python train.py --num_hidden_layers=8 --hidden_size=256 --num_attention_heads=2 --num_key_value_heads=2 --head_dim=128 --intermediate_size=1024 --vocab_size=18085 --hidden_act="tanh_gelu" --norm="layernorm" --norm_place="pre" --norm_eps=1e-05 --positions="learned" --qk_norm=false --attn_scale=0.0884 --bias="all" --tie_word_embeddings=true --parallel_block=false --init="normal" --init_std_qkv=0.0312 --init_std_o=0.00783 --init_std_up=0.0312 --init_std_down=0.00783 --optimizer="adam_variant" --learning_rate=0.000981 --lr_mult_up=0.751 --beta1=0.9 --beta2=0.98 --lr_head=0.00804 --warmup_steps=311 --schedule="wsd" --decay_fraction=0.81 --decay_shape="sqrt" --final_lr_fraction=0.0 --batch_tokens=32768 --max_seq_len=512 --doc_mask=false --train_tokens=240800000 --max_steps=7349 --dataset="wikipedia_en"
MLP neurons of a small language model. Each row is named by its layer, matrix (up: input weights) and neuron, and shows model dimensions 48-175. Each number is 128 + 24 x the weight over its row's rms, rounded and kept within 0 to 255. Numbers have three digits each.
Before each neuron's rows, "fires on" lists the tokens most often at its 100 highest values on Wikipedia text that the model never trained on.

fires on: " medal", " team", " career", " medley", " medalist"
L2.up835:095113149121150132114102139118091159198126109149135136140145116102094145107133091174134110098106157151114150112147144111113140124094137112163136132132127096126117118123089137132130140126116154094136106157127152116121118137130115126108188112142158118117124155128129124137099099156108164122142129113126060150183170131114119152153158105120105122093148143153159125165143138156148123156119

fires on: ".", ":", "–"
L2.up561:110147113110080126089168091155131140145157119120167118158092127131136133139154115112125107139143143134167104160158173166190152162147094102111110130124124118120104127118163152155085081079085112126131136101126189163131091127145125120102153141188107131123163126150156119115155103117115151135118112170159082153136129129162121103080119127115153123107129103171118155121114128109121110130159

fires on: "I", "N", "U", "–", "E"
L2.up957:118127097152133101112160116139154131167155078124154117110120151151131137115121090146142103093103108087141105164133132163131083126109095123130125148144178139136129111109140167136149111100106172123119127095156149134132180098111104141128139129142133153140094076116120118089144148153172081139115092174152154128120102143138143119125134106142113145144106127151107135079146110110107089129082

fires on: "-", " .", ".", ","
L2.up383:137116108103141132103124138135106119127173125125122087124141152147160130128108050201128079143098108133135127150123115166120120114132111084090122139154180131175148148139116113068143121100145130110137117156118161156137133160143118095083171132114122149125132112120152135118124103172083110128153127122193140118182122100129174124136114107147159134136092117102118131147162117154164120098086

fires on: "s", "ass", "S", "as", ":", "res"
L2.up469:125125132189156128150159156111101137171140124158135120125154165137111165125104121114123080157126121134107118141127113147096162123087159109116108109114128142111102158120147139131116128131110124093089131144123120099138081150110151139126133162127121130194160080113087104104155137143112109146122127198126164108176188140107094173148168137107160118147108067090112128136143102098093113131129

fires on: " so", " help", " influence", " ARG", " and"
L2.up975:144151086139122148192133132137138091183109129149112126111084135117153131131095119129141115134116106149131142129156142116126174115103086144166140133120103120118103158134114136072141145131130161182125123131102150125119130157111107127077171103148143115122146097141155133150107076108105127126141139121176091104162111080109156171089114096099089120100118174159141107177106128113053140155139

fires on: ",", "),", " he", " artists"
L2.up487:131100093111091092134149108110141152153153141067150144133126108112137114113097147182135156146106121127139149110148105130159130131083168095123101122155125085137133130145117160131135134106108130112111160120099165145163116104136133166122166094098087101119149119099132135155112064143149144111115132137199096119115144156111106107097106160121106123110097161117057128140107123137140141138140

fires on: "u", "ene", "ec", "olic", "yr", "ici"
L2.up733:143133145118100093111140087111105146123097123124140152112118131137130134142083132158136120115121138120122111129127107129161135093120116107126133141138131127140121101123174115105115117075131094122121159083152131163144124135135130126121116171102090113074092092140138124140133175126130148144142144172129109102133148167133157092111112139141160175112049106100122126128119136133160141146106

fires on: "\n", " —\n"
L2.up759:125122121121140084121087130116153175156077156134111128149114113110142138134086111148125173130142119104084142088130144143146132154100102062168118192160145108128141144108154136128145114093100139149138135136075150161130176128165134107119116137126134091100174092106142163125135100164116167130120146130138105149108136149132154111146157129137120121091121138063141109148142140107152103120149

fires on: " University", " school", " College", " School"
L2.up76:125103132144153142083131128082148096117115125123097107130112135151116129128089144078121108084122150133116132157122103127161135146164115136110074155138156095133120122122168145103119117132114116149121141077108137151139122147108144129159158151126080121086100121088128174085073115144113135063145169104157102150164168146174099132142087162144111127094186162121131090173181143130118113151120

fires on: ",", ".", ";"
L2.up455:143133105109135115134137111166125144189100168090119153154102122114127116137123103213131096134166074088139131141144099133149137136094110108116066110139153103106097157132130136140126155125121117107127152119086150148157146120144140111119111138134102138073202118123138125149142117163125184133156117139149114136094122157126122089087123123120144140154101144099111104122117145104099080170108

fires on: " and", " &", "B"
L2.up385:096112059080162130139179152162132134171163141148113109109118136147168145116079088107133121083115108091120116125152141079149105153142133142149157189141196137156114141119110094101136131146141144143123133107144088104113167141134122138105143110135137132141120131136123080133138099125149138103158117127149108147186104135121134162165116132122104190102139137135124111116120098156111102103099

fires on: ";", ":", " |"
L2.up568:123092164129157116124092160106117158141106115120180089168169195090135133120069103123140050122153117127142091129092123155131149100145138136132152163156117146140123107132128118131200152161135142108095125128147145172101121136127113077106102134133138120173125147077107083150156132150101119121136124111134111080158115143073148136133145099114098100096132119134133128118145128113129146103175

fires on: ":", "\":", "):", ".", ";"
L2.up669:106093135144126113173137139148119136147088131086142153140107174135109103085089099126095120129136117148118182174104108129168136125175150074140141128153115150112131201116141110121173135108143158129097117158099109112149134097120170128129141152124116121127099079156113100122155111129141141125128083092147115124143151189099137109177162103124103122076116133092137134157172172110153124135113

fires on: " of"
L2.up130:132093154124085068084156111134089101118109096152087168131148151143121145106099118109138125132142109150126148148118138107139111128127124132159118183114145121108099149115146132113147101137145130101088175157180158116158130149139139093135110143103087124137090111123133099168096117100085130134142122140139092148150139168117133132145126155120150148135120117128143122127148094113117125095123

fires on: ".", " from", ",", " and", " but", " through"
L2.up937:137097168139082081139188114162131111149120177106132137169104159119169120143130110150126092117137137150112127130134148146148126103104122120134103108146102128106109145110155102149126103113117138136147144085116135125119141137152146110068096128134104152085144070130157066157147120155161138098127112128130076134103168134157141133106150129127127119139129122106088139119134123095108123155098

fires on: ":", "|", "-", " |"
L2.up939:145078147098150135124094092166158143144126154094135137146161170081183115125107130198126121140156137157147078146159117107111123115142120090088116172122147117130108171092105151110165124133081146162113114122081155161143129113129169111131130134151095100133118138089115117129172108165091143143150123139164135115113101136111147116124131109148101126115152097105158140147144148120118130124148

fires on: " b", " c", " ar", " p", " ch"
L2.up712:073164080109148144155117153146120161129140159135113097087125106117128164104141117136114153120128126130097151105126136156115101109111147124199134153168144074139174164107106150097194162121125140123124102134081111168132167142118158106103098138156097127088132112129152139156146102151113154152153120140142113113132103139137174127130139116123133114104144121102171089137106159124127109111112

fires on: " in", " ", " up", " within", " by", " spent"
L2.up371:147154138121180117106138083087117123112122147138156129137132114101157161142106101103121122119142120152149125164132143129105119106112153100125060105122157153108125130138151131137160115119094121146154099133100142129217145081104099117112096140114142145108156108081091122086108108113148126112097149132131076139121164170157095119132195162103104138099162149125125122141132131084105119148148

fires on: "\n", ".", ".\n", ")\n"
L2.up877:087118165101053100127085129146129160159106139130168143145149116099170136115098123161119138135097088103096127096122143113154126120075123103152125109158116149133121113085123132121113103112111100111134099072131142166132126127152138122146077144161113132092173087127109139132129116172141149101135097119133126126117180137117130127120142112141186095116088141139146117136127162093130131141121

fires on: "r", "l"
L2.up238:103081127106151125135105139128119104151138128118132158145162144159155133127105099118085176137118153124158128138114075119120122149066110139130141174147139097114140117125116151092144130053117150152098082111080128124124118114182142098147055151148144125083144133125107099133135107139094119115113124111139105136123097164114133172146098118130136135112108106067112126137142137135112114119099

fires on: "p", "b", "c", "l", " aff", " comp"
L2.up6:107091138128142147126158128124067148151156114121136108097151140142166158171083107114131154141132112153156116126129076091097130096117120115172099113149180143125151113158107106124155131113127130189166109118080113111145134138126133141095111138114166131107128095138092114139095128149138100119145108099164092096120166129131157152153148088118112122090109126147119108154119129096118114104161

fires on: "s", "t", "man", "f", "-s"
L2.up645:107135096129129115172096111157119112141132127139141166091128136127105121073156153123114121176105118126065125117145112145079105101097133160127155099104141106097109106123125134123118117128144103137130140149117132139140134134125110130145056130109093114150161108107138135165118076138148148131180096151144173153112147159087154117158146061136136091116119106082107109109100142142057066155094

fires on: "\n", "\n\n", " |\n\n", " —\n", ")\n\n"
L2.up384:130131156101119101093123114134098156171096134089113143145125109129156126120123130152131128146137119115077124110124116142120134117109089099128107196152112138135128160116133200115209170107147086107139111109102142126123172173123157103113095116145103092109149095086126146146138128161101134153134127125123102151117142115129159128114110063115149110110102188110126161164120128126113102097125

fires on: ":", "-", " •", " |", " →", " /"
L2.up218:129161115093154125123155109118113137124131116097112088141182160132165127118126077138141069139142098182148147132075109143114144108126144112111102140087129110108173141097105136166119107140105129127099078143078161146100102106144117159099149148125124125136181099120115156104119136139142130098098126161165086108153136160127116107131127116098134121096142139087163145133100147088106140141106

fires on: ";", "),", ");"
L2.up387:127153112126088103144134113134143126151124122084065178121088145126104130145120122135149118113140107107143140141143096150140168136061147102091121102158135100115095156138152115147120138145108144121118151086125145161116119116144080160128119131114119145101160131112123105182146129147144145155116132153120102124099145176090096074098118147152163166152117119125113102140125130103138151138118

fires on: " /", " medal", "-", " m", " as", "0"
L2.up651:120141091105133141127132132139102128171135097100154144128180144150118142124080094117120118117133132109148193130089105096101130096106173109150110139152143104178142140112067119084197162144157150100102134165088160168133136097112133121085162126166154152139122123143154132104104104138087134119168126130150115137122183175145110136169127110107115156083155138125123104161142153129115152167108

fires on: ".", "-"
L2.up29:131121124125150110096123155101072150114154110124127131114146149143118155133152096148083098131135109094084116138146119145126132122151127135117128113188141103138141130190124139088127118123151095117147127143109145135162136125130048114101124145083174154101148090109118123119097075151131124096167127165165081180158107152106152152141131145142119165130119148129119145115177134125134131155118

fires on: " .", ".", ",", " William", " Baltimore"
L2.up961:099117163111158133087101146116124104139146136133159137115124150131167140090081079143158082145111141130105122112096109094104097141158161099125098158172149135126123124140100102081153177150124079177142134164111173100154150135115102122119122125128097133115133116123113090117128103167098181108124107119193149141140137092134152150133152132124094136161129144111120114103142128150122144126130

fires on: "\n", ")\n", "7", "3", "9"
L2.up372:105126173103134153129113154109111127144085072141158122179155126124151114128069092123132129140139131151148100128084108131078108098096100107128098151155132146140110135097090159112206144137111160120082126113124100127120143121125166147161098116144123134124134144119124101172124082139113107140104096111125130136140154175094102178188144130123112093101158130133133126132106152128086164137156

fires on: " as", " a", " was", " A", " =\n\n"
L2.up415:120082150088126115151110149137144149154091111106152174130123138134134104088095135106117095121177098127100163120110146140075142134127170109138177155182154090152108132089113126094178165112097157136109132122123145158124118110125111126135092154134138132164130106152135128120177154146128136136154105085141112102138152169099148152121121116105092158073159109119147090145147135114172118143110

fires on: "–", "-", ":", " G"
L2.up312:114136129132132093095115150126126160148130082167152169132136150146106138101118100079097088143117116138124141099138143154094145136161110129122121125145150107093155137128149119110097083125126100121138142118146164151120108181131103090093146123099141168123112091154091110165143113150160124068178109117173144136150140140137142126158138144160125170136135133128137124136135158142161134149090

fires on: ",", " •"
L2.up852:141100112108137115104102149134142144147139135110137129142105158159144129137131082146106081163146131160147138105104110161072181097108152100125118163156151129133113138139047141116174118134119117108106140149099165123122121133122100102135156102148113141102120112096106090125123109148134145125106133175146145113159167166124131164120122078097094119105137139093133130114141151089132130127118

fires on: " as", ",", ":", " –", " -"
L2.up273:145119098099111110168165112109123150105111118082128184133143102134146135119147137124113092091158129146132140113124142166123158152113126103153134134139168097102133120121155123101114107072099109079098146157118159162127145090108142146155109132110120133135160066107138159149180126089136170113120133136145095096139146175138099139086126115123095185109118121099126136143116155104120119173098

fires on: "ing", "ed", " Support", " cm"
L2.up850:108082141086147095128203101131104153129110143115131121161162135144158157135087116095119137112152143122153160123118138169158087120120150143100119141125149163149157161134114108151131149111144118103111137137112110121140155122117166138131102146120132114127164111097163142137123104124094142159133132167126136100147150139099147137129134104151124189129126127190126133153060105117150090112083

fires on: " ", " |", " was", " as", " received", ";"
L2.up55:116070159126140134143102116149118127150083131114094151167110153105108128131162137107142097080147087173144164105114140144162168121103129093126146105131194161143121140148133128144123113133100100113140159150107112135135132131144148073115112142132122146149129124102119126145145129111141153136158099131130129117151095125091110129134137089159089185111159124121129122132140158065136145175130

fires on: "ing", " children", "ed", " Score", "ers"
L2.up341:137115095130142114143163141122166118097125102126160135118130119162137155113089091082182142197136081125133139122110142148092122130162178138158139127125127100113160100144134133147168096102124129116129142160119122166145161158097151123099126142120105110123115072091178083150101134127111122092134163154112149144166131110141095125103105100109101147164107131149083120157105096121117120142119

fires on: " it", " him", " |", " his"
L2.up71:096135122104135045116102135148123140155150131108133129114153167155132161141111174130136136135133065126121132144086080138133157128125130169092110131095139121098123144168147117145169133150084115128115154135109131117151147095158161174131162130092144107163094144123118110123130112146128124084194114129118129127158086153104125106102141089116143122153142167118119162152120126083130144149109

fires on: " and", "===", "==", " ;", " She", " He"
L2.up994:155166121126143144125113141118094128103132170112168110133104125124109099168105139169117098131177164142104140158100141134085147117145136153101146107142123156100131157119122113151118092120150113113157148156145137144114161141112124104172121089113107160175125128106161109124104089130115108105088090156084114146144103156137177071135113132153130103085123142118096186102133134165123126160088

fires on: "f", "est", "ly", "ub", "out", "it"
L2.up331:104148061161113094131200112128116155121157126136101134129130140134143138120160100178119127150099134116153130155121112169106152075082135149102141128162140143135128091174101107112103109100129123110144141136145134153118126163105127119115151147150148135131136102115135151149107103162102131156135105105140100102117089118160170129100147103137148078171099121118157138129103097114162100135139

fires on: "\n\n", "\n", ")\n\n", "-", ";\n", " |\n\n"
L2.up744:126144149120121115097147126131060153165120116130139129152114158122177123109114114151128143167127104144138110121119098116086110109102084104164114179142119158135129129114094152106225122112115140123114080120122126154117146140121162103105091142139108089136113110096127093188117133142108164117129126131129119128095136113100131144117133057147151084100147141104153138128152090141108136096138

fires on: " and", " (", ",", "–", "M", " =\n\n"
L2.up163:129123084146101129133171126148136140165139116117151137131136098132113137099120115136119127106150102092120126140131171167125161126117057122094135119182123105104128160125128121123103118121121121110107134100136120127108132141139130119128147101133131166081109116149077124137118107120156145129143120184161096155117105146145107171153141111110101151118122091143117061117127109145112108142122

fires on: " ", " War", "-A", "-", " American"
L2.up801:131099081134146132115194159132104123139153127122143111143126164097101149098127130152112119116124136088076108142162096133151151129126160113102074133099138131117136171138155135095131127121106100130155162100165094127108122156163085116123119136094087151094128108072112170136119114160102164149137139159170156152121100128162111143092145178134081179091150090156114156108137147124137120154128

fires on: " (", ")", "),", ");"
L2.up588:131082074148098123112161129178108154173108123084132149110120149125119133103093076131144123150119090120095140148171162167111133110126154112109094151152150091116126160119107161096145130122119145157117154121124190120116115134135088153090123150102118118122094096093105133164131076159132127115106104128158113121132153182150143111169133139132101124109126128118077096164158147136129136123118

fires on: ",", " (", " born", "born", ":"
L2.up39:138119145158097116133122159142097145147129144097120133129121150120116133130107109126164093161180111153118124135113127134088128130125145112152106088118148148133137081162126155139114090148081136154083143112090137154113124157135123099092123134116094176091126083103172086141109147122113117148139153142115106097129151118118131106141131119143170126167117154106149109143118126098120134138139

fires on: " "
L2.up511:131110143135163159123169106078130095151129153164102139185153158118107130106114136101085083103188094151132097135099094139070145171129120115074112110136157103125129163144103146141122155190072131126144197122140122147153128169138106144110119164114133126127153124069090133105123124150171164107146151134129116134143119117119119149128145115106102077101115124139159146140175125133108142160146

fires on: " ", "st", "23", "2", "w"
L2.up717:116069098139127121124160139152127153188154126117149124128119154157108139140131111136119147122161128099116153138117109098150115112111123142157119140178153127120146135138125078122158149117141078172147131110128117124112129152102168133091137113157123140135154118094137151154117104126066108129158117131134078113132138125140151089129130109119107127140121157108080132139133125154102131163129

fires on: " /", ":", " as", "):", " –"
L2.up921:122124117128111106154136140114092128167121102114131107134121155157195102131094083082133115134160161138119157115104123138124144099139115095105152185110178096147130165069135148145150084139116108120131137140103175107097146115109117126119140121126143141149127129102127119163165065118136086140141102100172114133148123175155098127148146115135101134127127172124144123111131149113173121124100

fires on: "\n\n", " an", " \"", ")\n\n", " Ch"
L2.up364:123115108092116108131106158133083153156128141119132101116140128105147130108103088112092137140140125142116141120121132117086138147129154106160125177135137143165150210128108124057186121137127147171122082165109129148121103114087156093099117163172111117106101097120116109173153133131095106074127117133156117115105101159123176128153141107147120143076112119110130136112173134115156106082136

fires on: ")", ".\n\n", "),", "\","
L2.up919:143109114168083100110134109127156142137113142077160176121091119122122136135125158162135097164137107127114169136134097183139104161092140127117094139180155107125137145110136152131131105114095116059135160110111145139144133150136139110123131134137107138123116106066126135129142108141108129139157153150123086126105160105122104111096071111123104139128091136112093120158143119134161135114134

fires on: " (", " there", ")", " on", "\"", "("
L2.up187:163111109148146099151083117135131132169111126108142139161122131112144147144085094139195097118142105157102146124121136185120124119085133126113098138106130106099106140115142136127164105110122114126145164138096145179109159164157109103126132093105140124088120114112161117078159064150120158126158146145146127130155124154131132100185122150174105116089091157118120099140134126141125176159101

fires on: " between", "===", " over", " on", " among"
L2.up494:138168156116114102131167089130099197136131107110145093127125141118150137118109110149164089145110125141126167088092139151185132097093132107114082123116151129092145162123119117128134096127119103133160111157133141182134131132135135121092136110131097132112143107087147132134137117109151154106144118145178093090160124158156159092154097142069141112111132131145145146185115086134136110116126

fires on: "/", "–", "d", "18"
L2.up580:136137124162093087127171132108120134119165114123191121147135117150138129118143129125114128097138113102112100117186123083123125130176113124161107153125048114168157119132124133151143151132141143113149129104120125145159115134106117110099103162136132101139111165100136138123110087123157093156124133132152127126121128149130109120083100172102125154120167126113124101121122101140092171131115

fires on: " ", "\n\n", ")", " =\n\n", " was"
L2.up773:160123109191161144069154159157135125161128157113071132126117131170064125114153135073125135122160113111114117159186115163109103155096108085094124146124122137109121140176164169145104099127091156134140147122105118110122084145114072112075125169132159149117152122112101109120133140155150182150126114128126164103149122148153136116126151156146160147084143137103133109128139117124107173150109

fires on: " |", " and", " to", " or"
L2.up660:070123082113150083117153171112112129135133142130113138138147112159111119090059131119134136079131129133139145107106145113110114109106128118179124203183087107148175159124111141123147117100137149121122104120148127129115091162091152150124139136178149116116145140122106093153130088161097153114152102139151140114185151157130134129163111135100184122126128132118093116165148087129114105120126

fires on: " W", " of", ")", " k", "W", " y"
L2.up231:128116093135092107126160149121124157116137106110138172153107099106110134148130095164141126123191139125158130164123113139089147131121152104133060146126151079104111110124106151089139089135134124119107156162117108100129118137113150133116110150100123111109137100160115107140097107124068145153157135093124106092163132176129099130194147177093155099129111137079132089122122098129115094123140

fires on: " re", " l", " b", " be", " r", " d"
L2.up467:103114139130152137169140184156163154157075173150126119121113162085131146132150140140119114093161106139147127131142135133126146161082113115143117130139105107098128153127128145140159171104120127137116143161088105116111153128156154097094105130131148157103146085131104092139112136149132167125182121114163093166121091167162151136113139152163102113086164146133115107132112132060127101136074

fires on: "che", " and", " de", "-de", "ry", " con"
L2.up305:079102115119156071155181151121175113123116099126160083103103150113179133120088112128129134137122115119134103118186132128152128113094163115142106149137129129130170131164125079109146105132131109098133148112106135166147159136126072156147093161139137143155132107090133156118085100113094132071144120108129126147187149125161127163151158137085143142179161138133123173124136097143110162143092

fires on: " of", " \""
L2.up60:129108149112124090125194128149074141160105118147111143131154136132150132102083086129153051105125081132081184132082153126105132138072154122128119165152131091104159176092112087105180080122105107100125102182129137116134142121119138129116127156157151129116143130089152141120149095126143140109193117167163104101165133159137161122158114101095119095102129128106131124119147133112122128122105

fires on: " /", " medal", " a", " year", " professional"
L2.up379:125111131096108174081151097140099163150134110096146159143099167159114101110113113156159137173150122152180167133093120118149162066087125114078107112134144119159130117114131109121106185133074168113122127103098135101113130138151142120089133130163183097090149152171123062132138085139121164106138127114143131097135147133128118133097134128127144141091120124131102130126166116126134121171119

fires on: ",", " ."
L2.up83:107128170104177120115140148111129153134134117159179140131076169119159120095076096177132058108142134139105091131125125120092123132135143114142096140168132085107120130093070101104156116100105120130141088134117137125136139191144118137112094167135124122124121122122127098113126125146131159115140144133122160115160163127125120152114128090120104127122087144153144090093095093126141151147150

fires on: ",", " He", "9", ";", "I", "22"
L2.up295:108142101106075111190167112117159106155140101065101138111166151129122111169142116120148142068170121057117109164162152145135140119152126127136137120134153146153141165107157143111135130141122115159108135085106127135142128141119139160132137141123117138114156109131139151105158135146135151132135133136114116156105135117148088083130104137133107157134103125155123097100120148082114126133135

fires on: " also", "ly", ".", " L", " often", " music"
L2.up283:089085108163156140095166128144115158183127102140153161134101114138146114108103092143126107131126079146073162130116098150127119120143168166135115079124156090108165131152117118121147095161098159152133119171084142100113164139156133092152124110137151107106171053160129101142162130136119165121157140107148120132135143224113168151144147139134088149140104139126131148132144074145104142135123

fires on: "'s", " including", " included", " like", " include", " found"
L2.up1022:088131169088168167095159124137096156108091146135118123135128160125133102104170101153123133119127144157117123128165156128144161105108117128123140168124150134122161145136122157117138139099108110149166117114115115144113152140155207101133130139170141165113165104120184151123081107091147119145182108134165126134157174140108126105103093113143133147130158146088142130153156094098124129143106

fires on: ":", "ar", " ;", "ach", " Country", "h"
L2.up236:124096112138128114088141164097097121148133080133135133148145195111146118121129090195112122144099125109129154156156111106096091095107167136113130185149134096128126135096102140145151150152107109161102148152133143101135156126144107109151144102139132133160098117136152101118146091144126092124138137121162159128133099117101142132147143103141107101134111130092125107117183141090130145137092

fires on: "\n", " +", " the", " ±%", "'", " hold"
L2.up671:142091188120118088103151182102098147121104104106135124143175096109150132101070082148185142145129138138096093142150108118112098111123112110153100158126117122141136143132136140130176146135138117158168125161075161154127140117144159143085087121148159118172124096177120171126154127132099131122143107145123131144119173087121144120134150130116164148116109199114100130116128128124114125124131

fires on: " F", " A", " “", " had", " $"
L2.up380:105144136112114125157171124116101077122105147126132103142132130097126133113151134189147106138176113144138106130151124126138132154145110124144131132118142141151155150127158126109096159088079131154120123108131129149106139143152157159123145135112084168115125093137127115132103091111112178096160128108087085138090149140127144130110153113160172174090101129127162139111113116134120147088107

fires on: ":", "-", " Best"
L2.up572:099136093083159122129141153120114186107181087125162177150149152140108121129164084158095099138154118137139178091137124143114182152116171089144133165147142065136117155143096144119145152128116115156150136135139179141143105165130129111136138128125115118146096152099134127151127117108100120138146136136183095101119146123111130099118132075119109155100105105087157109136145115081171122143137

fires on: "ent", " de", " G", "ude", "iz"
L2.up43:122124107142123129145220135097127091158150133134187113141121144127112123108089081139111075131147146154113137118124119096128142108099125148105111127119112147133129172099119156130134099105122091106082136113137101085131134145119123112075139149128135106131153172147088153100121101092115130188128119143150128124109135147083106117142165091161128100154091112127111124144084122127126104129174

fires on: "==", "\"", ")", " Country"
L2.up246:142103102138138101119142084110108106130150136148140098136123135118143135129109121164132114111148094158151157131090100158168144128094106122139111120128108128128121124123122126130104083164166098090179144083111140177134123147145131111051126147102160159141089160134150182149095114149162158145121125144149125165163123139130135120165103130161128163086121128143125155117099138144099148125118

fires on: " of", " on", " ", " On"
L2.up853:118144110118133119149165119095128120188112101125130153128157174121119137101103106105121099132099092123122174126143112130142168129060147105140156117100177094112131133171113084162136117113131117134145172108133149118105097139140092144121090157128142129118142108119160076141151116111126134118191154142148083130120132154152098132169164090135117156109161142133098068149095098112136123134127

fires on: "),", " includes", " included", " including", " featuring", " include"
L2.up282:148109131114127138159164122165120101099112136089113179132103143126116128144137135141120137102123106123144154112087084168127188126116155088137115118142119115132118119147109117134107119140114127114147179152143160167157106107142114150143126126127128139101158138134150173127176105144138110149101111178113084062135119167133112117137137158120150148118112128090150094155145095092126149122128

fires on: "|", "-", " team", " hold"
L2.up607:120149097138149097148144145134148108155130120098136175124134113109183144112104104151159100134134122136143130122149110100132135141139126104113099129118106089103107147193114091150145077147110154162168134143127113127162167154104149101126162131136144120131160157083125107107142103121141173101141131149127124131112104111146102138178166115138145112152150131174166106134150163140155162109140

fires on: ")", "\""
L2.up917:169077139167133099097189104099145153102116128090138142161109121117108150154087122115145113185153111139121129141161161201155112155146145111087090108120106124110156127121144129122093105107118152139126125098105139143133118176149120098084135167123132158123148088094144116146127107153126147119116135140118104083153140148181121120093155145156174134105100121155118129140107127095142158140094

fires on: "-", " an", " air", " |", " regul"
L2.up316:135141124130147108122108147125162131169134174147150105176105161093129117128100147132136138176135138159136097137110121139124110123193121126108118153162124130178115147176104117119140107141107147133140122127063133134114105136168131121112097134098121099104188107097131064083161092145122125099161126152107157091128115157144113118115096130124141106140171153152163157116113120148102142144132

fires on: ","
L2.up564:147142135109108129107170109155108133157121148122132153142110177095118123134152087183152083136141088155132143141113140152091151140104082108121061091136126111101153173132120139135122097144101114138167137122097135131151135116109112135134166132105101137090117085111159130100180131121148105119142138151125049124124122164126115129104114131136075135118083119097143094127129174098120154126141

fires on: "\"", "\",", ","
L2.up704:145160118129129142095142170128150129162093155142145114124125160137135111149101080157122084127147085129122157131132140192080120112119150102143131113142124115145141148132134162130121125102094113089099118134101102146134132164169140121111120144137150180097131103138123071118135111137135151094169176147121124137151170136103118154118141136140139149092132139108118139168127121110133170173107

fires on: " on", ":", " at", " over", " against"
L2.up531:110136128113137082179173088157131114157122139124133148155133132131129133085138104072116157117164113147123135091104151122153122097092148109118095121114108105162162130134059138157142117077099121106114147106127137123143131150128143138092130140150076122142142151156149167119149092144080150119129089114150076073121090170152130115149103112080188101176129157100143100109163118119112138126123

fires on: "s", " it", "ra", " |", " des"
L2.up52:155176168134088087102162158084138137132149119121159119155169150119130126135092158204102157146144075111108137161153143139163150131153168135113100126139121106154134118137108107164131144146113118148121111151096153183115110085114185145112133105123140097122142131140081145078081157109155130120150125120098135125123154118105098126113127141164085118107128129105121098130116093096096098142100

fires on: "-", "born", " –", " born", " life", ","
L2.up882:128085102099098137136127157152102129122122131089112130135110139119110148105115124133145098098173097129138146097136106129123121119148109101120104119104174140132141139157146158134126101123066112126140201162147141137129132156134130105105136107164119154124131101121125119135127107127178178106150138151123116127146137182139138106128091113100167095138109095080106081144132149108106105163082